Weights of a small transformer language model.
Size: 12 layers, width 256, 8 heads of 32 (2 for keys and values), MLP 1024 SwiGLU, 12.9M parameters.
Architecture: rotary positions, no biases in attention or MLP.
MLP neurons of a small language model. Each row is named by its layer, matrix (gate and up: input weights) and neuron, and shows model dimensions 64-255. Each number is 128 + 24 x the weight over its row's rms, rounded and kept within 0 to 255. Numbers have three digits each. A neuron's up and down rows have the sign that makes its largest values positive.
After each neuron's rows, "fires on" lists the tokens most often at its 100 highest values on Wikipedia text that the model never trained on.

L3.gate277:168153140114099125169121177133165120107135072138150127177108114125099113127101100133105112162119078120155143100118168114168186129126120128094096126141164099150103113149160167166124138093117093101142121172090105083114090134159152138128110056130109156128149193085138126120095099143112115138159160114109135135154134089181143145129109149142123112128140100144166124137127118106117098143158122166128161149114145117124144127109150127155135099101105110120134158122127157139117111083121142101100122133149130136093150132128176170137141104112114104143098112132141117149160130098118150102
L3.up277:147103146125131123160121161130145128101108136140139110157112116092089161124142132149088151154133150112133117094114086112124163133154124138128107105113153117080126101155042139185085154092098117095116101128151123137118105133114173099131130123157133125138147075123127135141142107116111074101128155096102112098141141102161107167144126125120072166131134145146149174140116117117181127145124157134105188128137114118123164079149086095161125110159109140162138140114123160152114108104106126109130124120140097128128141126137147124122117113113121101113100109147127170163148098106179100129
fires on: "ing", " Tit", "og", " contin", "al", " Val"

L3.gate153:118100164129130114153162130135101124133128112157105121141142114077125123183128154083147146110122104138089135114161135121138139136144100134113149134153131106187163147095180145140126120100152090102189141158097125151134072122125137142142137126155174131130125076101109087080134156155127099149106115143109172146162115158112146151148165163136107168117148118112113129138153118124152124110130157112136097138120130130134134120095149145101131110131118143157090138107134071091128096119134126115135147118105126165157128155078120100100145142139153120109128144166115078093130139113158109102
L3.up153:101164092139159123123061134118134098166127116157090138127138149125102137147111158111131105080155135180121139198153119130144094135144117119108133136127138111151106131106120142126139097061124177160173155141158169113109098141152156154138092158128112140152109129138150104110105125132164148105138096171170135119122114132122120169149103138140102133120112145104100117129101135156149139097097137122156132070096105159153128108155120101094120133160111111118131116113106104157098149130179120154145145094135141127150117111114136140099082134137150111107126115105161098120163138176159128137
fires on: "z", "r", "e", ".", "as", "art"

L6.gate225:120138179132165181144136129120133142089169078132135083141149124146160116115162133125129113110106116144104121148130109129152147160099123141127126115153146116171147164143123164151136157124115100160126140109104114119096131131163115124126150120180171198104129131094137093111142148127105176152137121127145143124143120115179177162121106102163109136130156112103139122118129081110108134107128127151130140145187136090128130155092071083139141164174125110134186103087171140112149140107127184136124140127082127129147146133129118153142141119135123082109128135161151179101141125145108124077
L6.up225:124141124166118181156127156103112112098141134144091094112150086141097115120147127155118125110094129058145149152129098084165121082137182111127106155140111120098103152124166185173136091157108154133150132149136122148168125120154129099115116113135119121140150149107150117147128161182105109091132124126126117145114135141150159126116117116153121136090132102134166104130112149103095150134114160098146113114120129140158122145122104146119098129120119144107122099108124142123146151122139149128102131143118133121144159153148098140120138160117175153124170162145104159087128169136154146114
fires on: "ing", " of", "e", "y", "us"

L3.gate257:143091112111104100115126122173090153092163113166121091104128160124119106121120148171123129144129080138140170144164149139156108162128122168111075129142115092114132087149140104137125128139104130144143140088092115113105137093091089157114176143128109122124123123127116090145108115158125110128124120137137120123139126134107111127077124152093111113142164164176181111130132120100177079126136100107119158158159057102145138134139135125113147185115125147148137127158078147104135112097097121108076099097135116166141151129120131149189102117146115144144141119124121108124160176121145118095
L3.up257:133115150127109089134145138097114136099154117170114104085136147081129078076129158094133145116096092144162129169116137147121124168153142167092121130087129140121118127169097163156109105120109107128108103116112116050124097096125131101133116110087104143107121110119163135118146115105153114119112149132154116145112126127118124141127104118137110104120133152137185099138116166107104148110097118118131145102125121110106147092100103169153162152155139158140118068142172140109160174111154153113163126067135156104137088160061143131133115149148107098127136131157107123124137164114108151135
fires on: "et", "ail", "op", "fer", "it", " what"

L2.gate165:113118134154083136127187131102137115172170093194121123097157148101101139131093147113141126152120138152144147141132167153120143127091097131149172144100121128110168121116139117111130120141121136112140136154153131153162117110129128123137134086175126127066122146116107148118081133120128118106135121098136169108180109132094172134094171126116161109122133086097105162105144121161147138149144151173108162103135116169099113113122095120063143167091145137150117125163106103128115127126080099163124154134125117111109138120114151166123150124180119142115124171102106154149121128089123120105
L2.up165:128083141137123091119122102135143141185075125130104080123133154096114129118158087096133156099147176148127151129151164160150105090123128134165150086111187084135086108142180145148095136128115113155103145121103172081149133163158114126177108115105118115102121122177160129125128120150140125108162107182137133087118125111139131148128116155143119177134155163143153151109147105158115118153099103106118098107090129127126132140129083105141128094146105105091090139145141143128113124142138133129144098156084147118123110078130113135145131129137142147116102157148103112117130151117106085134
fires on: " Ad", " dec", " Dec", " exper", "d"

L8.gate970:158170155150171128099134138138081154101144152111118111088071110153119131133140097105127137176118100149132126108133140109158157132125175127093201129102144126182093122114138137089121142143121128121170093129117137158155146144123145152136111114125088116150107123068122081147107110171103101142142098129173157128121150085130137140091125152147124173115107139134159091145155120132129116106115103150126145134111145114107132094158122090126148148127080078096120133141128141140131160061102155113152095138061113123130122157165160130133137164111120121134107127117115100148130131154101139132
L8.up970:108117119131147135120069075115103190150142152148143128113108133129151134082106117123154130121144109132127135151070172095134132137115179133147128115113154107091125134118108162128166140119071173143088141141141159113061142097130158125122193104109103131126142075154129116160098137121144111139099094144132123106097110143098103138142122100137126117121118174181154137109181132142126125096117082143137138088124085144119129136197110116118163130134137181096091185103120127144122150129130157161157126123158133141123130175146097116153117123135143102101128121127140155148119081147083167173
fires on: ":", "om", " |"

L6.gate311:154119123122147145131163116110103160120128071101108142137113088125103114069131102115137121164149134130104103103128120117144090112128132150123160130113100131127106157133142172127102113172116138081110081142142132148136131148133092123113150108145110128098096136107126106158141159076137096140124124148151109136157148125138165080134119161113166129096107138118128101092102111145108142154090142102112108112121141133104140084085129086175104127132112085168166093132136142133092128095100108100124121097096128082128114172133139139119123129138074157144136134119134102145130142172060123153
L6.up311:144162107139135135136125158127137120144110123111157128107131133146142147159134147102119090147132088133159095124131175109141158153199139103149072143114106125065106112105127126108127103150151110124120180119138108113123143144154117138130121124158130129130125142175128132160066103136116077133171152117134099129126136166143166104116155166144114124093098126084141159067115131125140179167111103119126134103134126089101108122087098104118117125120142151151135122131145121167118138096105083124097084097129132111133118096093154083122122120149111117047127147120104132124101156105149153162
fires on: "p", "o", "et", "ell", "en"

L6.gate1007:163158094147132136088130145077119132116133126126141139191108099079124131120130153112158100154121144146095120099139090127109140039098169134113075164135140108127128101161093136119121177123117140124135167116123163088146157119119105138120127136124102151118074119131131157138112164081157114128133119130139131108104145098138100117136133131128091133135149093100140097147134139090125113170133119127116090172146131109114121140095094196160141144146133120130114136086184130077136146129120123134131129106115142142148114117139117118110107147137117102132121165167134152156140128136155172125
L6.up1007:118119149114127123175123137097133117184135142136106103125157127110171104121184113120131118158096104109142129149114080123092135141146109076143127157133131148119131156145117107102152128169139129176130130158147148104145127107104110092132106093148113099102090105106178118120128119153119173131147139135136121124128133148135174152117112114120113131117142134081135146122126114126131144153136148134137115154123103156159106132126158148165107108142082097136146103082129127088120152066119146086137131081111131113127130158173157092114102102114094134105117158084099091181108117114118144134
fires on: " dis", " Or", "r", "og", "im", "is"

L3.gate697:139121093116101111121152156148158113089092158147141177091143130128126126082116126140130137141128174115094121155086082148129133148121126126131131158111138081124087126129139167112147126161127134131125140127132133124125125094084124150122113166092142101129091111121133137147116104113162079114090108104158148108171102126136141092135113127136122136102138139110104087099137127145115154158078143156129132158199138092133097077134141103105114110145151148115143163124104118128159148115105131128114101120170181098133151130089110186129171130128085174102152106167151141110137138072153122116
L3.up697:137136142149137136090147136128135124140141131100143133072122165169104130118127137115103117139070117132130145140153088124144125107082118130182118137147149147172102133136110132109151156087165099142115119080091110120124118081139155160080105128122131101079130158116089118107117160109158149112170114122158141130141115145102150162074141128098123129126143119094141111147121117117133073131132094148092124132156162136151134104117148101155166127122108142100107099126143125167120114109114102131164113138179126110110126150095154113099129142133120193130135093084104099112090147083108119139
fires on: "t", "ton", "land", "on", "in", "is"

L3.gate444:171139104110171145161105146147163113076089118126155135091125127156133152145141137117147138151116174141142126151125139109142152149091074155142108103119097181144089157126123156148168117133116146180135083118150133142120129095142173114128168109105163137135135127142102112102141197074126125145109128172107127113122140148081156127116130093127094138084135167137109144158139132153139119139133121124117175093113101129134137096146105132107135126151131122138166137122143109130105081112143130161124156105112097087146127095126099124131115153104114161133134106161113122139020144159137132113
L3.up444:111118143118122136175107093128154143093101096174142129128124120146133135119138154162123133118126100154142127087096085144119128128115130147107174136120129090119122102141164101115136143126114172101119173117127121151135099096113161110151127086112138114147128129147111146172113154091126117099125132128126146141141162099150123109112083140084096123088111147085129156123155118123086163111147128131102169134118177137121117100116133173097117121169157105146106174178125136132117131154098169122082156113116113128128114115136127142128147115185137107143163117087101160140122116166102133159
fires on: "c", "v", "us", "ab", "ct", "a"

L3.gate197:142161100135103095117140135093101153141118151114129122126107156136151125107108158131123147141157091143116136129133119083186129096123095118120111131131128126137114109127131128121137153117094182063110070134139143123118114124135149128147116106132127154139108134198073104121105112166112138113111103097127136083099151142098161126133114132100104160128095111154115125110121099120148078180109121141125113116161137173139152141127102138076116161139137124139133148192129096122097176161120099147158139130137121098094143145154188113116095148154123108097123168128117118080132107168148135157
L3.up197:136079140133149127140141105147112108175113138110100146110132138174127136120095120102162111149121120139117147157171153128124124112154142129128129125197130122137140138096140139139150155164124131132127145139144121118133102116108115123131177083079118121111135119182144082148135155101104113150123071125176117144092118151123102137105112162082127096147161121128166156070173132167130157150081118108126125083098139167115111093107112101137132151122102123159088147139105133103113128104147129093142193163103088149096141100123120125120093110146113132110142147115086155121133116147110106097
fires on: " Ad", "ur", "ation", "are", "ations", "d"

L2.gate519:154110146120096167119152097143118120114126113157129161127125136135142161091202131106145137159143174089142126121112137146123129106136091115156134135097096133126101144121127156133132090098147108149149124177162089108094091134118160128111138114109140110124114088098144121122144125158124158129136132074126158114144088126154112118137089156163125109123165122148130132117123072147147111119133196120181090078112125153101134140130144107095112134155123106124141084134143093139148099136110127113107171108120147119104115172142167122132103118141094126173164101134181114096106150181142122139
L2.up519:084150122113109092126103119093123095121129136144137107095099118131111163125169151128137145176107111141146084130117152132112146146128164133113120149126152147149139137149097109107120077135145155096099135136150110113115105136153111130132118055124135155151122156112131087126131115187131121103156111096104186098124130119132124099134072186116103086118116097140160138104129096166134125123106125124115146092094124094112137109121120113130124089179134150136132115071120142090153143145147115118135138170152166115184133080107131087128161134097146112095106166150150121120149116087129154139
fires on: "et", "o", "h", "am", "s"

L9.gate592:124123143138155131117066107140123102143155139138152139160069143142180158135180133128155132169148148137164151137149152131106123132098134137090129145096139195125103126164135106153124174133116146094109092178066112100142127097113099111134146104097107138138084104143119137132135136095120083130093151080154132128098132092147111113096104117077096108142115126105094122154140135154139103101115152128113164132135124122167130148100129093149099186110099092107152126129104114152157145159166124120091076115105104134143125113138150119102120145141175143122139111163120116115129180126088089135
L9.up592:102136115093142124110126140084116148176160164111134097143134149140113110158084106178111129122108107107112132123085157119137116069115168114130117121134096101111127135184132125110135145109115144140129161108112107161126155127111133101147168110181098123103130123131122118129100135130103147148132130142158137121128113155136116127095103109136120131127103125134173095183133106147137121093065124098147130112135114168150098139146124124132092145107106142130128156165195125082087126149158167113105089133149124158130137182142162141121122160133152101142122112102125139179121153199147154106
fires on: " |", ",", ":", " by", " father"

L2.gate648:197129131163151178134130118174150094100118128127105147138080104116138146158118112157071102089115159131122098130067099122137141138137099154115142140179108112088146102148125156073109121115113148149107116123129150135148115143129161127118145108111111144136140148111111116105152156137122068139135114081098152121066123116091136103165095103127107124144168130124145146094118136133108157143153109108129166130126120159123148108107096138111096103145132109133138116107185169146102137087107125150142133128105145099121139106113102159114097174137124141138124131099154102126122113088147123097
L2.up648:089103111172094188134118133128139132136119118134153150113140127132136156102132138194089125096124164124122134111137094116144116142106070145129134175129139103099140111121144140155148144146105094114111135158119125119156120162103119141130172090116115148116092162089114133112119143125134085111172087173115126141129140124101111095166117086140142166144137128059160162103112111114127126102185131138111140114117114134114086134143104082097139093152116128198155144135150142135104147134136119144153126113130108118110133129106124115149095169123138095131121130113144116152140136110146156173
fires on: "a", "us", "ma", "na", "es", " La"

L2.gate290:111146136120153105158129099159091184122139113146137125158154127120165137143131173168129154092136138120106096152125129132134122139159189124144139156179103113139074133093160152089144145112152138136155140154127122096156091124103171102096144131124137110123106129096134127111132137112106097152139093138119118124135112109117113131146124169119124143098179145130144123132095111149086097136126139126151127157121172100146124133182147119144169111137150119142101105129068110088138104095128110110120137116081131120173168134151150119158144145136096170139127126133139142159120183121127180068
L2.up290:184135155129158175122123076130096166133139131118163095118055078134110094082112170122124106145112145165106150112159132104128124141145137148150149117108145127082140120120141148141071144145146141160102151136142112111125099118142124121113141128106157089088098104133124132131152102122103149151138111117186127155116085110149108114102110134148132131105117135144142082145121133123136172066151147068125123128125079140148102125103108159166124087159132132148130134113101104147148129089152139150108092153115097127121166135145143131119131148159105131133138108124156114161113087137082169137
fires on: ":", "2", "20", "19", "\\"

L3.gate995:174132095134121121171129112158159086154109145141154142120169089123136143114185142152084129141149137102171100150136120115134154126079114124158104087114123142127109156117127211139087091129134126122124156169146139163151152154099131150118187142119124165154146107129095115108147144112147135144112129136149154129119152109135156151130120119096132153107110157113095130120089106150127116157143120132106103147115091132174110190148138134142145187126102112128113129145101157118067084116129137146119157125150099112185137091110133171146167140143112087149119071102146094159133096131130154193
L3.up995:142117118125158149206135135161100153139131106142092110106158120153128154072168134120168133137128146146112160120149106119150136129152135131115113117139120083160114151115145138122128120153137100117125159095115102098137117171102141108174148117131159158108145142158136122081108136143099194147097084127092124120138130115123131077139115117092113119115136120123129122165152136102088173139143179126126124135120121109155067185073159136110129108106124180124134133131085142098139148102148114175143121155116109171103135126133106116143142106122132131150112160115122100129103147101096123178
fires on: " prov", "v", " dist", "us", "c", "19"

L3.gate661:068132092117127124137110152168138135120157146091136162097115094154161131113112101120111110118144127075122103157083124120149113134095117129131090126118129128090135125116099085144137087120108129147112094126124137117110127118149173146156130139088157104132132160144137117105128102172129122135097135087129128082086134123092133109127095129101129150100133162119124113141150108144144151138131131120140139085113186130149086132143114144137143133136114154131111111168168086108141135099139096126117120124112145080167085116117101125203106107129112128138126141103141153135148166193103103116
L3.up661:120112103106158149149135113174134109123142118111162143078124117082130097109125126104111131099116131102151092154139116121138127118102128107117124165142129099113140079082161103099164072151074136121086118102188141117128108086149108195105154141116141129120097117127119113113128093155121126125103103114147105126111153103080123165131099089141143171093122098142138140127153081151097153142192097153098153075098156129153110128144150101114159139086116136122157138154150133113111149107150135116110134157115144093086104105184103105102143111137121124142111111097129101168088143122118114142
fires on: " United", "un", ".", "ed", "c"

L9.gate228:098089136104104159126128173148122105131140121129093158115038119136115126115114094161128096116154178118129126185129157113143144131151076132085101156129115150155136140132134180084104111100097107119160131132152083115145153105126097135139134125085168143122166170123138108141146140116123123154076145141123114124121112105079118155131119130053161104155098188127124091109120146125130122131110117087124118134123135109124126119083134101108124162138145172114122163099130088148074123132114089094110079145130137125144094116106155105177134128104105114138108113131119088141159159120115151135
L9.up228:111132141150152154111118119093093110132097122137132094163140171094106116108127110159146132120086135128134100155109079118117162088092124127133177153115146112134148103122177130082164113106122154105128149159152106149116103105154162082085110089128111145118120131124113120074109140140164163136103088132140118090131143131175135089114110153142117105139163127160118112146129125110075114162160117144077134123140159078123126133131120160151132124156155107153073144150072191112124148162124148145170138133113162144154134131139149142151115153160087143141139155167141162103116130135100108088
fires on: "v", "ra", "ve", "h", "g", "a"

L3.gate895:156131141141119152147112162108123115132119100063095129112102119110098142136155113160132151118098142171136108091149126123085096076113128141085110081155116163111078145140117085107125138111108122105149161129166117142126119114154125128066161104152173105108102162127151151122169144111112106104147117122120161086131119123132147119126157128140156147153164104151126117107167117162109100147127122125102163170139167103132139147152125136160111137128112117118122131134134113138137172094106128101135131075156122190101132113139153117107126173114148141128131127133076110106145133150130149130
L3.up895:134130126117131130164160148151124129119112120084114099126127113116162108157133124113139134137119122113132083130128123069111153118129125128127136135163109116058097145141128146118153140151081100151132152141104083137123116135076113116040148148136118136148122140103154118129148137138091089076146141114106144130106113155114161133106107104098155083137126120138097122097128079142163116108115096124147157137162149176115105144133107131125124101130105140153144182124110134111138165112119107143157142106123120145072159131174104171119127125103113156143104137131098128133137141087160131175
fires on: ".\n\n", "N", "\n", "ing", "it", "==\n\n"

L6.gate589:113116156156084112133115161097135119109143110156129117119140099165146102166145129098119134142135122113144119156144143150093134158108108129133132111127124073146127109128140132130098131131089162124096134123145118113125141138132147134111156132155141144102111128136108172122121162147131170139104132136095124099136098124111097126117144116107128096137138151146142140097145065126095185172123074142193143110129131110165142142110097101079111113143120129130110078130133127102166141126153152147125128159113108154130151152155146134087141151116107179133148117150150135099098147126169126146
L6.up589:113127125147154128137142142146103137132115133138147133109121139160150123166157145131140154156135168179177109107111141121149142093146145127071118080115121138169080131137097087145107126106135114120136160140130149149077112139151136130088107121093191141127141148105100136137146155078153144094101124152125124175108162112148130145122120110138128121161133135161091146053106158124113117126133129131154139101105106130121129152149123126107137161104115142150072109122115133135147108143170118160097115136125091088136126147090164173155148126099082135120128122149124156136153128150139129149
fires on: "le", "in", "re", "ur"

L3.gate362:112154121137149104143155105141164137125107127127093126154133155096097139150138127128097165119145167145145096122173126160130139144096128128103126128121137061086130104125155149153133143122108131154225075163148142094104156148194135130126138111090099149116076140092100144129108124123118134147121148131108105142084092115139141126116109188110140165127141154140110123079133137155098153153097105128127156147132146105123129118122140165118098105092122126140111117103132094128095152123139120064135176130154096099194143131140124136122125152116099138103140168099172128147100105119096144132
L3.up362:091102134105138085135096150173126154147077144090172133128125135109136127107144105115144107077106156123119129084095117139133156141127174145163115111101150112071092130102094112155144169150145111130119129141108123122158109075162128101113098127106113117158161101182142165118125116131117131123107130118174131099130104150115129134154127137142128146141124126133165128147141140131103158105128166122128170126137156155132143135100125151101123130121138151173112109114137126144143074118104159097155124142124140135143168143092105118168133122180128128110101112130107122127151091131150191115
fires on: " del", " Mal", " dr", " Val", " val", "al"

L2.gate891:121099110166095143178143140104142160104155140141114113101087133140124125128097092132107097131168111149121136134148112117156141141137105161111135146137143162114091136132114085120159117120170135102159142125132145097113112096128132105105127067150156157064099148106109172149129118165117144091153134108131128137146141117108107121127115170073116115141118139104131105127122110156118117133130070094131164150167128139158156162081120166117150160134197101119160135107143119135117099155090121106090096120165147147151080140114147112152147150135154104127106122125150150098119125140122110099
L2.up891:159130105160100128182191137128115166087158079150124144105132138138162142096135072115136106112122080148154127110139135135124086162122134159075133144125125152166105163154162101125143141166149096100130122102091122120177092101120091143120115120115123152118100159078102121158150127129147106086142105116152084139133160099125111167140115137118114124157120124145191107115130118173092123118128121118088150151128081171141086157154115154163116110090122107111150108151169099169122151142126121103163136132113114100193149156131148140129104111144131132131108111114192159129129117140114113142
fires on: "al", "il", "et", "ig", "ail", "iss"

L3.gate330:108131178121114135146143155123110113092174121115145094109123079150150137148143134144088098122152153095132144091148091101160128122104146096097109153128114150099150124133134147117164133125110136138149101118170076106155102155133102136132099140105131092125111109058091086102148109172115133134133088135146153078135108132135145109141122117162139146078148136127157110105109133144153145172133138136099160134148132118110115123103132112142129069125144123145156122119079090114145078121138138086186102124114171145124144118132200149154125153131149156090145127142131170127144143162148128105
L3.up330:147154097124104159107163128133122149129104162111106111093085078165118117121083121120103155139112132082114176114079105131137089105108122097102143111137130130139136105113136070143116110107139168157166095130117101136095136132072106103120112136096133158099135151147147146117117123130110116137151161094089128132058146114108181166121102084108164101129119137102126104137132125134134108113135133152103111131118114114113115105114141112106118146158106161107167131085107090190143115134098129124165098143079137139143123152103156153077132164122137144131124140102109123130099156146125119150
fires on: "on", "in", "or", "e", "t"

L3.gate299:126144125143152115159160096120155153111108111130158101157138127115143120119129104108137152119170091105111147134113144091148124126074175138114142186155085113120128133098113167107120144131126128136115129125148095126115085133083175118147152087164132147117146136140136103126173103138140105141114159145112123140164150111142130147083157106191105072141141135141131115079144132123143138144145094119106123096114145129134098108144103137119115108119146126116108112144188094143119090102107149200135121115112095137139101108134072119127180134113133142151082147113150185175132150136151109145
L3.up299:156120154163121136136090107113140099085151117130113149158132086144150135136120151166119113174078138106095099142126142109139153110151160136125146138155180137134166119158150107085109128087142157172119118165146102140142162072147112145099155165172107151142172154103132110132108141168147140122138128130104137144115123151125119135140146110167106135146107116139163091165139114094145138135125159097115139138063174134139101137168112123094120128139120175165161104095151157169089143082101152166168110123173134126132105182118135130101102146153110100106105121165121133133178133144146132151
fires on: "ent", "ing", "end", "ated", "ed", "e"

L9.gate232:125143106132107098105108085125143157139178149123125147121139121112102126135090152142132126136173110102109177188135128100132157084098147101148108165137107172097114158104117154107158161113080167102102125141116114081112117130143185149128174118128125141120071105138122089097128127144093143095125082103164110110143154109132123150153132148125134175108132121099101095119131141124148143132100116186115164156164158138117120163132135113158109182118114114095143125149120113102120122102117120084102117118123121161088124118144147130115141126120111086140143127122109136130149122146100120125
L9.up232:126137109161134133139120116135129142114151159155111115084147083122090157126120115166173154147156145131133173127152128090108062087138152109142100135100140140148143146146137136094177122158114141090089105122110126150166112122126129121158113121098123092127170158130142122170133157154184169114148124101161106142127120117099127193126118162146123130142167119115134092189143082145140182139101093095146119140132153135174120133106111130142146123101112136115155088152143084123115134137129103151115130117101114119122114182174148136113135121144111129143150142162115120142141149123169116110
fires on: ":", " of", ","

L9.gate616:138160144131141093087106116126087125131138115106136159174129139088159139155145131144135113132149156115093136100058078119144129123131161113103125147126139114122080108143102088092176119143148061166076144137116135154146150136156151114154136138125106148142114177110073154145150153130149129102106100097163152092101087133176100146100114183166135121142136092131118168117112117128139151143121132134120119126162159142146152137148162116140162155146178120106115135118146117120129147123092120153140080121129072094138112100144129141134089074111134116144111123101108127099145146129128152142
L9.up616:066143106129104132121121134125059111125114130148125141163180127146156130067118118154137128132116124092103163191144134116169138153157149106093169188098133132145127103166059158112106127128137151127132105148114135140127090142129092139134164118137121099093095161146162099136123172165142106162125135106135133142150133151124103163152131109117155142146139122171115132109153137125127145139127072107117103106087113088113114119134172167111129137118134097130129100111121134087077132115132122162145151188143121150149150102140120125147153152122159101085126180143116091133117098135116100144
fires on: " l", " con", ":", " L", " Preceded"

L2.gate532:143130127121122165142163093164115141096137121112101131120144161127105114119147160121167156128126145178125143065156142129125113108092117173119164125094142159134134164145121136086139121151152094136130154121126143112173094148129144149107137129123100144145122130114145137128164135129141105164064116170117147138132135125103099137109113123116125084119112175156103097108152125139114120122182099115099188149124129119131133136137134124141135180124149156124127144091133119129125112088107180144103139122132097131147101081132105146160141113113133135158176088103143163133148130131128126119
L2.up532:112124102157135119124134149133141107125110134127116152112151140131149108130096127143116115121113095118136154103175108138166156150131120148107173135126171150132131053140054121124099155103145085162133149134127127127161135125108114142096147147140074098160105121146099121172140121169102103157160130147162118133107130133128118153113175159129149146142152110156128133055130092131130135117151160078133136141158116124115152107136152176124138142087123143146179133102101106118157159130163114114084131119129153121152121112130147122134143127106116094139128132111130108097115176097129151123
fires on: "w", "c", "l", "g", "h", "he"

L3.gate404:100110152146146126087105066151149110141082132080114124143140124153164105118116108135134166117127151109082125138116152143114115164139108107148133100151093104112158150154145135135156112128142095082106139132124114181125128137129104102106121129112145134120072130120131102122168101133100108115115067126124133130098131117150135114108163112144127148114160129121113141084190125088114107075133128161186138129128139096158158146152124123134118122095077144150073118137115130118152105123155120091154124154122125178129091135095125164090125101095161095138118129116127116118151172092180166101
L3.up404:132107154121098127140109139158124114128117186137138108124111138144164145112110133133130098137131124080127089139114117162134154124171149087109136126144149109132137132102114145115126117133131161131153090089162072133142153101132144140101154137169089173128140154115144135114090119135129166133114107111134098126119156122094143135144186125134105142143139149146141137131150110152114132165123136070064131122159161112141140139111121134145063116117114171128132130145141117134122192116119126162126106099100120108161084153113174101097135102124100128122136189133122104142156080167113114156
fires on: "ed", "B", "y", "ult", "ing"

L3.gate127:120164162116077111113140111153101116091108124109133125104099093094135143156093095085101116097147072185152103169186111101148160122116124139095166123126128111142138130142144127112124142148146109106093102166132116095146134096104102095114148077109129117072134133113139104097105121117096096158154121112146117088176106119106145145124082097146133135112180088107112148182068164122131110118114102109124110095118125123172152148181113140124103121131113134122162111111154120107127121132115110138121173135116141126148136124120141103150149131137123119095084081150130116103085169132131144161
L3.up127:112102124094124136126101105158130143114106103156103095136159105125119130119145127070178103127110103138116140188129152133111131160132123123137121085125109144112162138130135172138124156115146176124139162155152150117127131080125155130137089130091135108093146092142118121120097110162119165108117096112153146139144145122102073138144174129152103138100107116118120173141116144109105129138130135101120146165133127146126140112131104138112155141166141172124120136143127121129155125160147086121144176129092093134127168128110107125106114151118131159135129174117112117096130131155166138077
fires on: ".", "ical", "am"

L2.gate320:156120129165144133130121134114120139135140150085130148063099123168134189165124132140145141086117140083143103139118127147120124105135109132125135133159160110109136122158136147125102154137115123111113126111127137147158113137128094125106105139172142128097137059164104114120109131131110110138109122140135098124125151117146160120112117133103124160153126144163124113118161149120108150162100116133148143157090169133148088136131114150151095165158103142128122163148198153152137108135085123092115146129156121114142158137110120134088144125108160152152156144101102112160115055162149119118
L2.up320:133143144163123138133129126122127186148118137123118126145110176162148116113124155174179173116140176158135069139123105167153156108139103138095137114118140128140062141129133150134157117137114130153128151177129154078132101162128170140152125108130181084140166142108110139133120128175114157140112118170133134125162100155138198097112128127143093133108115146168108125118140100135117142130169133153132107143128160119142152150145083115106122117123181116172123101121168173127125154148112115106106097125120148115147132128066170109169150126183132125147140122142140124152098093163131140151
fires on: "ol", " Pol", "el", "ur", "le", "ern"

L6.gate752:140128149092161139136154202126160103146096118094122155164130113133123118118154100129118100172143122177136053134109131106140094108130123107132100132160142139088151066161129105117104158092126136164143120124143151149111126144132180083087126127109168118104099185075169136117106100152105124109116172134124077114095125102142109135128181110108136145150107095169130164116121147129091131133127135129086159125131098113115102115138150105123174106098137124155129147131097113154130150091133143082123138112097095155126156151142138134177107169103147133086119122113127098134145127161106083117
L6.up752:121090122099144093170127119094113105101141115121140135099123160135188115152064121148143135127135166115156106137133166119106159157099141130158120094103109139125143126138113093125145114157145127128155106107131126151146169121167132129127185125116160089123130125152107132125107108147139124125119169108106144125099114139138148128139109063112087147158147135169111125153135166153133155136109103121138133122130153117139098112140121132134147124165149126167154114125158109142107132096114118156178158121126124124117142145152131147134135155072113128122162131138116118129144156176135142183
fires on: "."

L9.gate77:160158126099132107120112159124190155112109086133165169172118082144159132099125149124114132132161106096136120138140138185098140146122159165121139154140111132105138136111118128119093136082136162124112127142106121129121058122116120086157121120155120126122097076144135097135170080097121135116126084110171084118133090133131092121114116122085128153141135123128113116124152098144095133118093135156125154121151134128146140074129121138139129107097150104118111128141175106157131114127116154159124106138070172116097143150166093123115143102110097067128168139105109129113153174122106143138
L9.up77:128075113124096114093069082077177114142170135090138186128156108150097093110089124103154182141130179148135112141119143097099108142122141138167157109166138137112162128113102133158132156119127149150139156120107166130128159194124164146159172140112180091117154106130111133141112147143090117110159128131131096118096137141115123142118131092156087152129119078124149152114117097141118114139127098111137107112131143120166121135115135098095130129128103136156152129156126103156138129154147146174161133104106102109169125127145126141165097129142112130119153112143136110090136125158129095134
fires on: "."